config.toml
d_model = 256
d_mlp = 704
norm_place = "pre"
grad_clip = 1.0
schedule = "wsd"
decay_fraction = 0.682
z_loss = 0.0001
dataset = "wikipedia_en"
MLP neurons of a small language model. Each row is named by its layer, matrix (gate and up: input weights) and neuron, and shows model dimensions 144-207. Each number is 128 + 24 x the weight over its row's rms, rounded and kept within 0 to 255. A neuron's up and down rows have the sign that makes its largest values positive.
After each neuron's rows, "fires after" lists the tokens most often just before its 100 highest values on Wikipedia text that the model never trained on.

L3.gate178 [117 142 164 119 158 108 157 131  81 160  97 160 188  79 102  88 131 122 114 117 108 142 117 133 123 104 126  75 149 102 145 120  98 104 126  42 134 164 128 116 103 118 163 129 109 136 121 169 175 162 152 124 147 133 124 169 177 116 114 150  90  98 140 145]
L3.up178 [126 124 176 145 139 110 121 104  91 155  99 164 181  59 138 116 123 113 126 112 119 145 158 112 144  66 148  88 138  89 120 125 125 133 113  93 155 100 141 131 119 133 130 110 136 111  74 152 144 152 184 141 141 120 144 164 149 126  90 161  87 110 115 147]
fires after: " (", " \"", " In", "In", "On", " 26"

L9.gate651 [131 124 187 154 142 115 109 196 117 115 142 163 101 118 130 144 115  76  94 100 153 139 108 117 110 149 136 177 127  83 108 169  95 125 131 134  88 136  98 119 107 138 117 117 158 131 110 131 148  79 167 109 133 135 110 167 146 158  68 122 126 117 137 143]
L9.up651 [165 156 159 155 164 139 110 156 114 146 136 142 128 130 120 135 108 136 128 148 113 121 112 130 100 154 131 148 135 137 147  67 115 164 148  84 143 135 146 146 125 152  68 105 118  93 151 148 143  92 130 112 142 120 113 140 134 132 135 112 146 112 102 128]
fires after: "-", " |", " (", "c", " photo", "."

L10.gate353 [149 152 147 171 147 157 141  92 142 197 124 148 139 106 126 155 140 164  80 117 110 145 123 148 145 141 133 177 144 129  90 172  78 191 111 131 138 164 126  81 136 109 116 125  87 144 154 137 171 155 123 105 126 131 103 140  95 140 104 156  88  99 111 113]
L10.up353 [ 90 127 158 132 110 111 130 120 119 133 125 145  90 124 115  82 132 159 143 146  72 145 178 118 135 152 109 163  84 121 121 150 114 115 155 155 124 141 117 115 135 101 114 144 140 125 123 146 147 125  88  86 151 107 146 125 121 124 128 172  74 123 114 136]
fires after: "\n", " (", " the", " on"

L9.gate341 [ 94 127  92 114 145 157  97 146 132 121 144 154  97  81 127 127 143 109 127 111 135  90 130 149 143 148  79 148 164 104 140  84 165  88 123 139 116 133 170  80 144 102 115 146  90 127 128 158 161 169  94 117 139 150 135 140 134 123 146 132 151 148 126 130]
L9.up341 [119 133 164 143 125 116 169 119 135 125 161 120 106 100 108 141 126  97  88 124 116 120 107  98 109 126 128 148 131 136 114 125 142 136 165 123 104  93  90 179 161 121 151  90 150 130 139 151 176 145  90 103 153 117 136 100  92 103 115 116 174 174 117 138]
fires after: " the", " The", ".", "The", " Sh"

L8.gate217 [129 122 133 169 152 148 119 122 128  92 166 147 128  90 119 108 156 125 155 127 133 122 123 134 152 118  90 105 106 118 127  95 119 109 115  97 160 134 162 111 135 126  93 185 182 111 107 132 112 113 141 144 150 147 133 108 146 121 161 134  92 122 125 117]
L8.up217 [111  74 131 167 153 138 115 123 112  92 163 144 148 107 103 151 117  98 152 117 150 143  84  97 126 153 151 132 142 129  90 143 121  95 106 148 177 112  92 117 137 122 141 168 149 122 108 129 169  87 136 164 157 121 131 107 147 106 142 118 135 140 137 129]
fires after: " |", "mp", "\""

L3.gate115 [137 115 162 127 127 181 155 140 151 140 100 135 130  93 108 113  89 138 100 140 144  94  84 165 116  94 186  99  76 137  98 120 132 122 133 146 105 125 121 120 130 129  93  80 144  99 127 113 114 154 113 155 144  98 117 138  69 148 145 145 122 116 160 138]
L3.up115 [159 109 165 122 137 128 154 122 140 119 106 125 107 119 137 146  99 120 107 115 143 116 101 112 142 101 154 124  96 151 150 119 135 154 132 134  98 101 174 129 164  56 132 141  97 121  96 118 110 145 105 139  83 125 136 105 117 155  92 176 122 127 142 116]
fires after: " S", " O", " E", " T", " M", " B"

L4.gate377 [ 98 116 138 123 153 129 117 119 158 137 123 142 145 110 115 109 122 121 130  86 113 135 107 137 171 135  75 156 116 123 168 132 126 116 128  69 134 117 162 138 155 114 115 106 105 132 101 134 141 115 102 113 106 127 113 119 136 124 139 130 116 150 134  95]
L4.up377 [ 96 115 147 130 139 127 100 176 113 153 145 127 116 129 118 149 134  83 139  97 112 145  97 158 136 164 116 188 149 118 139 121 122 155  96 113 129  93 146 127 135  93 105 120 145 141 124 162 146 127 104  98 123 158  98 139 150 131 140 134 178 178 101 156]
fires after: " |", "′", ",", "."

L4.gate582 [ 77  92 157 103 139 154  78 147 172 112  89 127 124 127 128 126 136 144 144 143 123  96 133  98 142 113 150 126 163 149 115 113 138 103  90 133 122 108 106 112 145 122 103 125 129 125 113 172 138 127 157 135 133  95 130 135 101 130 119 121 116 130 132 134]
L4.up582 [126 172  97 111 107 172 120 167 120 136 110 135 133 107 119 135 129  93 113 170 142 141 143  97 156 138 128 170  70 103 170 147 132 121  94 121 126 108 125 132 164 166 117 136 101  96 136 127 134 133 110 127  70 163 156 156 150  91 145 101 130 140 137 141]
fires after: " =", "=", "s", "ion"

L9.gate90 [ 94 150  76 128 165 111 100 114 105 120 157  90 152 148 148 157 154 137 126 167 138 101 137 131 129  73 119 115 145 129 136 166 151 116 116 107  89 172 105 112  93 110 133 137 139 134 109 115  91 190  91  81 151 148 124 199 106  95 112 124 127 167 124  76]
L9.up90 [132 118 171 138 123 107 132 162 106 121 165 117 117 160  67 100 123 129 148 132 111  94 151 166 137 117  89 139 107 129 114 115  76  87 153  99 125 131 142 159 136 148 130 131 127 123  81 133 116 168  92 145 120 159 157 144 105 133 164 177 156 164 154  87]
fires after: ".", ",", " that", "\n", "\n\n"

L3.gate629 [155 103 121 139 141 126 153  93 105 100 154 137  81 106  87 158 133 130  82 161 131 147 168 112 103 101 146 146 121 138 103 154 136 147 134 103 152 143 120 130 133 131 144 151 124 105 128 131 145 105  75 161 156 121 142 143 105 150 143 121 119 114 135 123]
L3.up629 [ 98 127 162 102 157 121 191 148 118 119 153 122  62 121 115  80 108 121  63 127 160 124 142 117 106 135  91 138 110 107 144 132 101 127 121 151 141 135 110 164 172 148 135 125 110  73 120 129 136 130 137 128 101 160 127 121 114 114 150 144 118  89 125 119]
fires after: "\n", " (", ".", "(", " \"", " grand"

L4.gate386 [150 112 106  75  97 154 125 144  77 106 107 154 137 145 145 123 134  76 132 139 153 137 159 124 132 113 145 149 133 135 125 161 127 124 129  82 140 116 112 160 119  72 111 114 133 125 109 100 125 146 121 172 107 116 201 132 101  98 172 107 117 126 137 135]
L4.up386 [122 126 131 161  92 139 159 145 112 129 157 143  84 113 168  94 117 116 150 180  71 185 130  93 161 168  62 141 131 113 156 133 147 139 142 115 116 109 148 162  95 161 119 154 158 129 136  91  84 158 124 109 117 108 117 186 101  90 146 132 144 103 104 120]
fires after: "\n\n", "\n", " \"", "."

L7.gate15 [113  87  66 160 130 160 123 119 134 127 154 110 158  87 148 134 110 129 133 152 105 110 100 140 134 161 155 119 142 178  73 108 120 120  88 133 122 142 165 125 114 156  94 141 147  73  98 115 152  86 113 125 115 104 146 140 115 144 138 140 123 109  87 118]
L7.up15 [104 132 132 148 108 160 136 102  96 133 161 107 144  85 110 151 117 114 124 147 108 140 117 141 114 135 137 155 160 150  98 117 127 106  78  67 143 105 147 103 128 144 166 120 106 128 127 129 107 110  89 124 135 115 172  99 139 152 115 119 137 104 111 129]
fires after: "=", "s", " career", " life"

L7.gate302 [135 163 111 108 149 125 174  89 128 100 109 150 138  93 122 126 117 134 119 113 130  65 153 123 101 111 112 151 105 150 115 109 111 155 139 169 142  96 109 139  90 128  96 142 156 168 132 128 102 135 152 142 128 131  64 127 145 139 129  87 110 137 180 116]
L7.up302 [124 146 109 171 143 160 109 110 138 129 132 117 117 101 112  97 121 120  87 120 170 125 136 138  99 131 136 134 134 166 115 116 102 117 183 154  80 101 125 172 118 141 102 116 136 119 114 157 142 141 176 101 144 132 117 160 130 143 128 115 124 149 143 140]
fires after: "=", "|", "-", "\n"

L9.gate310 [111 130  84 101  97 132 133 159 116  94 110 108 111 118 144 139 150 124 138 100 112 114 162 134 114 128 125 118 123 155 126 140 121 117 122 117 100 106 150 142 126 103 133 122 129  93 145 159 146 130 171  80 165 152 144 134 137 174 177 103 159 133 129 141]
L9.up310 [112 128  81 108 133 142 135 187 117  85 124 126 114 133 140 158 134  93 137 163 160 123 132 135 131 128 151  92 177 112 135 147  99  68 115 101  84 115 107 111 118 146 118 131 153 144 138 131 179 141 151 140 161 117 141 143 110 159  83 109  75 124 107 165]
fires after: "–", " in"

L4.gate597 [106 134 100 126 134 123 134 142  94 114 153 146  92 148 160 108 158 124 124 130 127 131 135 152 166 129 112 116 179 113 117 153 137 144 126 104 113 126 106 159 144 127 138 136 136  85 147 138 118  74 114  76 178 149 125 124 166 183 122 109 118 125  85 145]
L4.up597 [121 157 125  91 117 184 132 145 128 127 126 124 165 110  77 146 124 107 136 149 115 114 108 135 130 111  70 147 143 107 127 111 119 153  88 105 115 110 165 120 134  95 126  97 151 125 159 147 126 121 123 108 128 171 112 173 169 123 144  88 110 178 109 113]
fires after: ".", " |", ":", "′"

L9.gate556 [110 158 138  91 135  94 148 168 157 127 166 134 130 116 129 167 133 126 108 104 126 134 138 114 151 168 145 107 118 124 143 153 117 128 165 155 123  98 160 138 129 138 155 125 153 194  84 146 131 193 145  86 141 175 157 135  93 106 130 105 161 163 125 123]
L9.up556 [109 142 156 121 153 135 127 122 124 122 147 127 142 132 122 113 106  93 126 157  99 120 153 141 156 142 145  89 174 140 134 141 105 118 147 131 119 134 135 130 153 159 135  89 126 156 149 134 156 143 109 135 174 124 135 109  97 113 130 162 170 104  92 112]
fires after: ")", " 1", "\n\n", "\n", "1"

L10.gate386 [104 120 147 114 128  95 128 119  55 159 156 136 150 109 131 142  97 136 118 130 171 129 115 134  84 113 185 140 102 104 140 134 112 101 132 100 136  81 138 103 128 108 118 133 125 135 122 103 156 130 121 168 171 166 145 143 107 149  94 146 113 146 141 126]
L10.up386 [150 147 147 109 124 126 133 133 121 128 148 126 153 139 138 164 157 109  66 161 107 118 122 122 131 162 130 156 121 100  81 119 121  99 111 108 122 143 157 168 146 106  96 122 134 106  85  98 118 121 140 144 100 141 124  96 155 104 118 161 145 141 129 159]
fires after: " on", " (", "On", " –"

L3.gate511 [148 135 148 109 113 133 112 172 151 105  71 100 138 101 141 156 103 136  71 118  99 141 138 149 123 127 129 146 112 106 142 151 134 141 111 126 164 139 119  80  82 120 174  85 134 156 124 116 129 146 179 106 142  90 111 122  96 123 143 129 125 149 101 160]
L3.up511 [120 153 139 145 108 161 100 181 127 118 133 129  60 145 100 150 137 143 126 116 109  91 184 140  66 151 135 118 119  65 132 137 142 138 150 149 141 162 126 109 105 164 107 141 143 166 119 121 131 140 122 164 165 158  87 128 159 174 138 175  97 116 113 153]
fires after: " U", " E", " Q", "co"

L8.gate79 [ 99 104 117 129 148 145  86  71 126 148 182 140 163 129 137 125 135 102  92 147 123 130 103 118  97 152 128 143  94 105 147 124 149 130 138  75 142 128 136 126 138 135 141 115 131 147 130 133 137 152 122 162 123 143 130 149 130 164 131 141  66 123 122 164]
L8.up79 [142 130 144 138 112 127 129 116 155 128 164 171 106 111 153 109 112 141 100 175 118 127 128 163 142  90 125  87 132 110 170  89 131 141 153  74 107 128 157 138 142 121 173 116 117  99 114 105 105 163 162  97 133 162 144 133 153 118  98 143  62 135 140 139]
fires after: " on", "On", " On", "day"

L4.gate69 [133 136 149 123 123  94 172 126 127 120 125  66  93 155 129 123 131 108 132 146 147 110 103  87 131 133 113 130 110 126 105 124 120 134 144  81 104 150 168 125 197 162 150 137 129 149 149 117 157 139 124 133 122 120 142 200 140 144 123 113  98  96 132 129]
L4.up69 [117 115 149 125 104 141 150  95 108 114 122 107 129  86 107 144 139 138 141 142  81 134 136 145 112 131 157 142 106  71 110 168  99  97 141 136  95 119 148 132 128 115 130 115 144 114 160  66 151 120 148 128  73 137 120 167 166 152 101 146  66 128 111 129]
fires after: " (", "-", " \"", " over", " in"

L4.gate228 [131 190 139  83 170 182 157 112  71  83 139 109 105 115 116 183 164 174 117 123 126 147 107 112 115 125 164 125 124 112 146 141 101 120  99 152 144 153 162 105 144 165  97 150 155 141 132 135 157 141 105 128 134 131 152 126 132 101 148 156 143 128 146 111]
L4.up228 [144 152 118  83 163 151 152 130 138 104 128 108 114 138  84 132 121 113 113 119 153 164 153 121 108 123 126 119 144 137 137 125 150 140 100 133 137 165 184 131 124 156 143 106 110 133 148 115 149 147 152 119 148 152 168 123 140 111 143 144  91 107 107 144]
fires after: ".", "ept", "ript", "olic", " E"

L3.gate92 [109 118 124 132 118 133 128 109 108 122 139 134 127 132 144 103 103 124 142 121 120  84 179  92 120 131 107 132 120 103 111 153 126 148  94 178 161 175 196 100 100 116  87 117 145 131 149 105 121 165 166 171 126 112 102 177 123 114 120 131 127 166 162 160]
L3.up92 [128  82 106  96 101 143 130 123 141 106 164 137 166  67 181 110 131 150 160 120 141  73 108 134  85 146 119 164 153  84  90 128 126 151 122 152 127 126 134 117 139 106  68 113 163 131 132 134 152 154 116 145 139 125  99 128 129 121 106  84 151 126 159 151]
fires after: " the", "=", "|", " |", " ;"

L4.gate700 [119 123 137 158 107 113 143 153 138 127 111 119 139 133 162 111 116 106 172 114 118 106 149 159 139 120  97 124 145 116 177 117 130 101 144  75 133 142 131 116 160 168 121  88 128  94 101 117 164 133 157 127 135  49 105 139 159 106 107 137 116 127 140 117]
L4.up700 [123 111 154 122  97 122 115 125 154 127 165 136 130 131 148 111 103 100 150 128 138 119 145 152 100 141 136 120 108 140 131  95 127 130  91 146 136 169 102 133 141 114 103  95 104  88 107 127 156 120 141 127 155  71 161 100 126 126 101 125 149 180 117 104]
fires after: ",", ".", "\n\n"

L10.gate20 [133 146  97 103 157 172 118 115 166 124 129 108 111 106 133  97 118  94 104 117 130 114 165 102 105 114 124  89 136 137 148 101  97 120 132 145 153 162 128 104 123  88 162 159 180 124 169 123 100 113 163 152 108 146 115 119 133 178 121 138 131 110 110 134]
L10.up20 [129  91 132 148 113 167 112 102 122  89 177 144 154 124 106 132 138 137 120  81 168 127 156 157 113 162 111 121 131 152  83 141  78 154 130 168 134 114 131 122  84 149 165 164 115 122 126 116 105 159 139 131 153 128 133 150 150 122 137 112 135 135 101 149]
fires after: " |", "|", "-", ";", ",", " Party"

L3.gate13 [ 88 110 150 146 161 107 166 152 137 143 159 106 108 182 147 139  74 116 163 166 149 164 117 107 138 115 109 148 148 117 103 132 101 147  99 111 131 143 116 132 117 134 103  95 116 154 100 127 115 105 112 137 111  86 151 116 148 130 107 110 106 151 115 117]
L3.up13 [ 94 105 124 151 104 131 132 116 152 125 199  98 137 169  88 160 105 139 107 154 150 151 123 163 153 151  94 154 147 140 129  91  89 141 133 134 102 179 103 146 126 111 107 112 115 130  93 122 122 106 103 145 153 121 130  99 112 131 138  77 102 151 160 103]
fires after: " (", "-", " \"", "O", " ", "\n\n"

L10.gate494 [165 128 157 158 183 148 113 104 120 163 111 112 116 160 122  84  97 101 148 151 132 119 162 124 123 101 112 145 109 138 160 137 142 101 131 168 140 109 150 129 149  85 130 106 109 126 131 143 100 106 133 107 123 134 129 139 135 114 141  96 149 106 119 117]
L10.up494 [114  92 117 101 111 115  85 116 141 108 138 128 121 121 116  85 160 130 130 116 136 141 155 122 141 126  80 161  93 140 135 162 138 167 112 114  81 162 171 153 122 115 128 106  97 147 121 122 138  86 102  90  92 128 140 148 119  83 127 127 171 152  84 109]
fires after: " |", ",", " and", " he", " be"

L10.gate156 [121 157  86 124 129  99 130  67 105 157 138 110  92 118 123 117  65 116 163 112 165  81 159 159 113  89 107  99 134 130 141 138 123  98 107 171 102 158 107 134 110 158 147 173 102 123 104 156 126 104 123 128 141  92 111 139 108 162 114 110 134 140 119 105]
L10.up156 [157  95 127 110  92  97 158 121 165 107 151 115 117 114 140  89 138 114  99 168 126 126 169 142 147 134 158 108 148 107 121 129  96 145 153 146  34 129 127 116 117 171 130 122 136 150 111 128 163  69 124 122 117 108  97 189 148 125 121 151 131 121 120 162]
fires after: " the", "-", " World", "–", " a", "'"

L8.gate126 [135  87 116 151 167  97 125 113 157 106 148 125 134 144 165 121 122 147 107 133 137 117  72 110 123 105 120 106 105  96 118  98  74 131 113 130 138 100 150 129 153 107 108  97 159 170  81 137 138 138 108 149 156 105 117 116 102 123 104 139 106 103 162 144]
L8.up126 [164 176 131 117  86 141 110 174 136 133 118  77 136 136 101 173 111 133 120 118 133 145 117 154 107 122 113 154 110 120 147 111 147  89 120 159 116  86 120 152 149  87 135  74 133  97 118 147 140  99 145 119 127 156 134 178 125 116 158 131 153 143 141 181]
fires after: " the", " |", ";", ","

L9.gate640 [ 80 153 124 109 108 123 127 103 101 147 160 136 104  86 137 157 148 134 102 145 107 111 108 157 111 127 123 162 164  98 150 126  90  90 119 145 125 119 110 108 164 141 116  91 157 154 119 158 145 131 138  98 154 116  99 116 109 114 100 126 130  98 142 107]
L9.up640 [128  88 109  93 106  94 107 114 133 123 109 142 139 131 150 104 142 149 124 156  91  95 122 147  60 140 111 158 108  86 104 136 155 132  83 134 125 109  60  85 143 125 149 111 114 120 135 126 117 129 129 111 154  99 107 165 155 149  80 157 120 122 146 114]
fires after: " on", ")", " |", "|", "On", " On"

L10.gate125 [115 122 117  81 144 105 121 157 137 146 129 109  73 171 136 158 134 136 128 125 163 178 132 161 130 163 114 125 149  88 137 127 130 144 147 159 150 123 163 103 149 189 123 138 120 169 144 156 159  96 153 141 111 123 145  85 108 112 140 116 153 131 135  83]
L10.up125 [178 134 138 124 135 123 124  88  97 162 153 149 109 118  91 103 138 125 127 106 162 117 137 147 132 127 142 178 124 122 109 110 164 136 131 140 110 130 129 146 132 143 121 116 143 117 115 155 112  82 154  77 151 153 117 132 130 127 104 120  99 179 115 171]
fires after: ".", " per"

L4.gate347 [ 88 112 139 100 168 108 145 134 153 160 114 151 156  90  76 120  94 153 152 146 119  95 141 139 174 124 148 127  95 126 149 100 139 135 108  93 127 144 162 117 146 137 161 114 147 135 158 126 109 142 146 141 133  84 137 136 127 107 157 132 173 133 143 118]
L4.up347 [107 131 182 127 148 118 182 159 158 115 101 121  92 122  92 158 131 164 135 109 130 114 121 126 152 115 148 103 106 132 172 126 136 102 147 123 125  95 148 149 123 160 114 134  76 154 165  80 122 123 125 143 143 106 101 122 124 155 108 122 133 133 129 163]
fires after: " U", " v", " O", " E", " Mi", " S"

L10.gate320 [ 94 155 171 115 100 121 108 101 133 139 127 141 138 142 156 143 121 153 118 141 162 126 146 121 114 145 159 138 125 129 104 132 131 128 117 128 144 136 114 102 115 144 109 145 146 138 133 159 145 100 137 128 127 110  78 134 168 117  67 139 117 112 120 164]
L10.up320 [132 111 103  80 101 152 108 139 141 150 135 124 140 159 163 129 149 125  92 129 154 136 184 135 131 156  87 137 165  99 101 110 134 106  88 119 141 127 123 104 109 148 143 112 173 117 145  87 125 163 141  81 131 111 100 109 114 129  87 106 117 156 116 110]
fires after: ")", " |", "HL", "s", " NHL"

L3.gate173 [155 115 141 131 105 160 130 107 109 136  89 134 102 129 139 131 117  97 124 138 100  90 167 163 134 122 145 133 124 161 171 139 123 122 111  80 136 170  70 162 116 152 124 108 159 157 170 141 158 143 194 117 133 133 113 133 155  96 141 111 124 103 122 118]
L3.up173 [133 138 165 146  88 124 159 146 103 157 187 134 122 114 137 130 125 126 158 107 124 104 170 140 176 113 172  99 159  92 153 141  96 152  93 121 131 100  74  94 121 141  80 125 128 145 113 140 137 144 105 145 125 106 109 102 146 183 133 144 138 157 127 125]
fires after: " U", " (", " C", " \"", " c", " N"

L3.gate531 [158 132  97 151 130 118 160 108  83  80 136  91 151 123 109 125 139 120  98 129 129 132 141 147 102 126  98 130 140 145 146 122 133 109 145 128 115 132 145 171 101 127 140 105 154 159 112 144 156 149 179  90 153  53 124 115 108 171  81 128 137 105 163 102]
L3.up531 [121 156  75 157 118 138 147 138 168  95 181 135  97  97 148 127 151 110 117 143  81 144 123  93 131 146 152 144 118  92 170 137 119 116 107 123 129 165 119 123 122 122 139 115 128 114 132 106 124 126 124 112 118 139 141 154 128 125 110 147  68 115 113 101]
fires after: "\n", " (", " \""

L3.gate601 [125 162 151 110 138 163 110  99 118 104 105 130  94 113 115 119 122 113 154 150 114  99 124 144 131  84 130 159 160 127 135 111  91 167  96 132 153 129 145 148  80 124 157 104 135 146 147 162 163  89 121 130 106 102 135 157 153 119 130 162 142 120 125 129]
L3.up601 [135 128 133 149 133  85 185 113  72 138 101 160  79 135 109  82 128 123 111 140 122 131 121  93  76 171 109 123 137  54  99  94 124 134 114 169 131 172 149 184  74 151 139 107 151 145 114 102 110 149 133 108 145 119 137 123 147 122 130 136 117 109 120 133]
fires after: " (", " \"", "-", "|"

L10.gate29 [ 92 140 115 147 140 140 185  99 132 119 134  97 128 173  95 173 138 123 124 120 117 105 152 111 129 109 115 139  94 113 155 153 153 117 105 172 126 118 177 144 130 119  92 125  91 132 145 120 142 116 112 157 133 103 114  85 152 154 128 141  66 137 124 138]
L10.up29 [132 121  98 111 132 168  64 113 124 147 114 127 110 116 138 107 138 112 135 121 156 131 120 115 110 131 168  67 175 136 136 118  97  71 125 145 126 144 107 139 121 135 156 142  92 100 142  91 112  95 111 110 161  92  93 121 113 176 142 113 147 153 147 142]
fires after: "|", "=", "\n", "%", " of", " under"

L7.gate352 [123 115 116 127 122  97 113 116  83 143 149 130  96 178 143  97 142 134 121 105 115 128 126 133 111 131 153 174  79 152  67 136  94 117 163  88  95 126 142 133 123 139 157 158 102 127 132 128 115 103 135 137 120 112 101 135 127  94 144 175 116 121 119 130]
L7.up352 [139 135 182 145  92 119 123  82 105 121 141 140 119 129  67  96 168  96 122 109 106 107 133 114 123 125 123 170  88 120 121 115 130 132 158 114 145  93 125 136 123 123 172  98 155 110 111 131 121 121 108 155 143 129  94 131 148 113 129 192  95 108 162 154]
fires after: ".", "="

L3.gate199 [138 133 146 117 104 135 159 156  78 120 171 133 129 113  94 150 121  85 129 155 122 105 100 100 136 124 135 147 146 125 139 169 118 165 146 123 137 137 147 180 151 159 120 104 158 127 140 135 140 138 140 152 143  76 121 135 150 137 115 132 138 161 129 105]
L3.up199 [138  99 111 195 156 151 141 136  86 166 150 133 143 133 127 128 101 118 105 151 132 106 118  96 112 156 123 126 158  86 129 163 114 130  90  91 165 122  99 147 138 143 144 133 138 113 116 149 135 134 117 131 123 107  86 156 140 174 153 118 162 156  92 128]
fires after: "-", " \"", " opp", " (", " di"

L3.gate297 [107 128 110 130 138 157  98 128 153 131 106 126 114 121 128 114 142 100 136  88 129 130 153 150 164 118 113 104 130  71 148  97 135 151  92 112  82 141 123 129 126 140 153 118 109 111 138  89 135 132 122 135 124 178 110 161 102 152 122 124 121 111  93 107]
L3.up297 [122 137 137 123 130 187 117 126 176 168 100 134 118 131 149 105 142 118 166 144 133 110 146 184 132 142 122  93 146  84 136  98  90 118 105 104 107 132 136 133 125 134 168  94 142 111 143 150 144 119 131 109 110 153 107 142  72 159 127 123 126 129 108  84]
fires after: " In", " in", "In", ".", " 18", " the"

L3.gate88 [150 130 138 146 142 108 163 150 134 130 103  98 100 116 143 110 126 118 135 109 148 165 126 123 136 110 156  95 110 126  79 147 147 110 179 124 122 153 147 107 108 135 164 125 129 160 142 118 124  99 160 147 117 115  97 142 154 127 134 109 107 140 165 133]
L3.up88 [119 131 160 132 154  77 151 131 117 136  85 134 143 134 153 131 139 146 143 110 152 164 143 149 157 141 123 103 126 124 103 151 157 111 157 127 125 132 117 132 123 114 133 124 144 125 148 100 141  96 161 123  93 116 128 150 133 160 140  95 117 125 161 127]
fires after: "-", " (", " \"", " un", " ed"

L3.gate412 [107 150 119 134 182 154 137  86 152 165 142 103 118 139 101 138 129 136 127 139 129 125 131 112 118 116 134 111 107  85  87 167 125 135 130 101 101 129 112 117 155  96 119 136 105 117 117 103 121 102 163 117 166 155 145  90 114 119 100 136 127 125 103 106]
L3.up412 [ 99 115 134 139 141 143 108 116 107 125 112  94 178 168 141 141 148 172 113 116 143 104 138 124 123 143 112  90 153 151 140 135  70 139  95 115 170 146 137 191 126 102 120  99  84 140 102 151 121 130 135 148 140 144 142 115 147 116  90 162 164 135  83 143]
fires after: ".", ","

L8.gate44 [124 114 130  97 121 103 108 160 107  97 167 125 115 141 111 128 148 102 133 170 146  99 122 108 119 123 170 125 109 143 143  81 103 146 137  80 114 114 189 126 108 131 117 155 110 116 126  99 154 107 133 126  91 137 134 121 166 131 134 105 157 132 161 120]
L8.up44 [128  99 138 168 157 100 159 141  94 136 149 142 101 157 135  94 111 135 153 113  82 119 142  77 141 145 141  93 111 119 132 103  97 144  92 101 180 147  99 154 116 114 134 144 136 110 114 137 138 131 156 157  79 159  98 172 105 147 150  91 125  90 131 153]
fires after: ".", " in", " (", " from"

L3.gate486 [138 132 137  69 130 116  70 115  98 109 151 157 131 121 121 174 165 128 155 138 105 150 146 142  72 105 113 132 151 139  98 118 126 123 146 148 134 159 134  94  99 119 139  93 141 162 129 155 149 138 139  95 119 103 122 118 107 117 129 131 140  62 107 125]
L3.up486 [ 86 133 147 155 127 112 126 165 128 156 136 171 106 117 121  95 153 154 124 123 130 126 117  95 118  70  80 122  66  79 115 133 147 113 113 112 112 135 131 163 140 135  60 127 142 140 165 116 154 113 173 114 121 130 140 162 127 113 112 124 133 165 142 111]
fires after: " (", "-", " \"", " Add", "."

L8.gate406 [110  89 152 134 170 108 125 140 120 127 171 137 156 164 103 100 112 138  98 119 142 139 133 125 110 134 155 134 127 120 153  87  92 138 116  90 148 142 131 146 120 166 128 111 119 113 102 107  66 161 143 121 142 111  98 127  71 120 113 115 104 134 164 102]
L8.up406 [130 132 112 173 143 185 158 139 164 125 145 105 115 142 127  99 159 117 118 105 127 127 128 152 133  82 126 132 119 144 138 126 126 117 173 136 114 136 165 150 130 181 135 106 132  90 135 151 156 188 154 151 135 122  73 126 153 160 134 134 116 103 113 104]
fires after: "\n", "|", " (", " some"

L7.gate649 [ 94 150 130 135 113 132  76 141  77 166 126 147  83 131 110 109 115 139 113 103 142 100 128 139 100 143 113 137 170  91 162 116 127 127 136 120  95 111 122 148 144 125 158 107 116 108 129 180 190 118 126 121 145  87 123 119 166 118  85 121 108 136 134 139]
L7.up649 [154 139 103 140 153 166 119  88 151 125 146 112 154 126 165 157 143 159 116 115 129 134 171 153 116 159 105 116  92 140 137  96  78 137 112  92  74 115  78  79 116 126 102 125 116 137 149 116 169 144 141  91 129 137  81  92 121 131 143 152 135 128 161 131]
fires after: ".", "=", " and"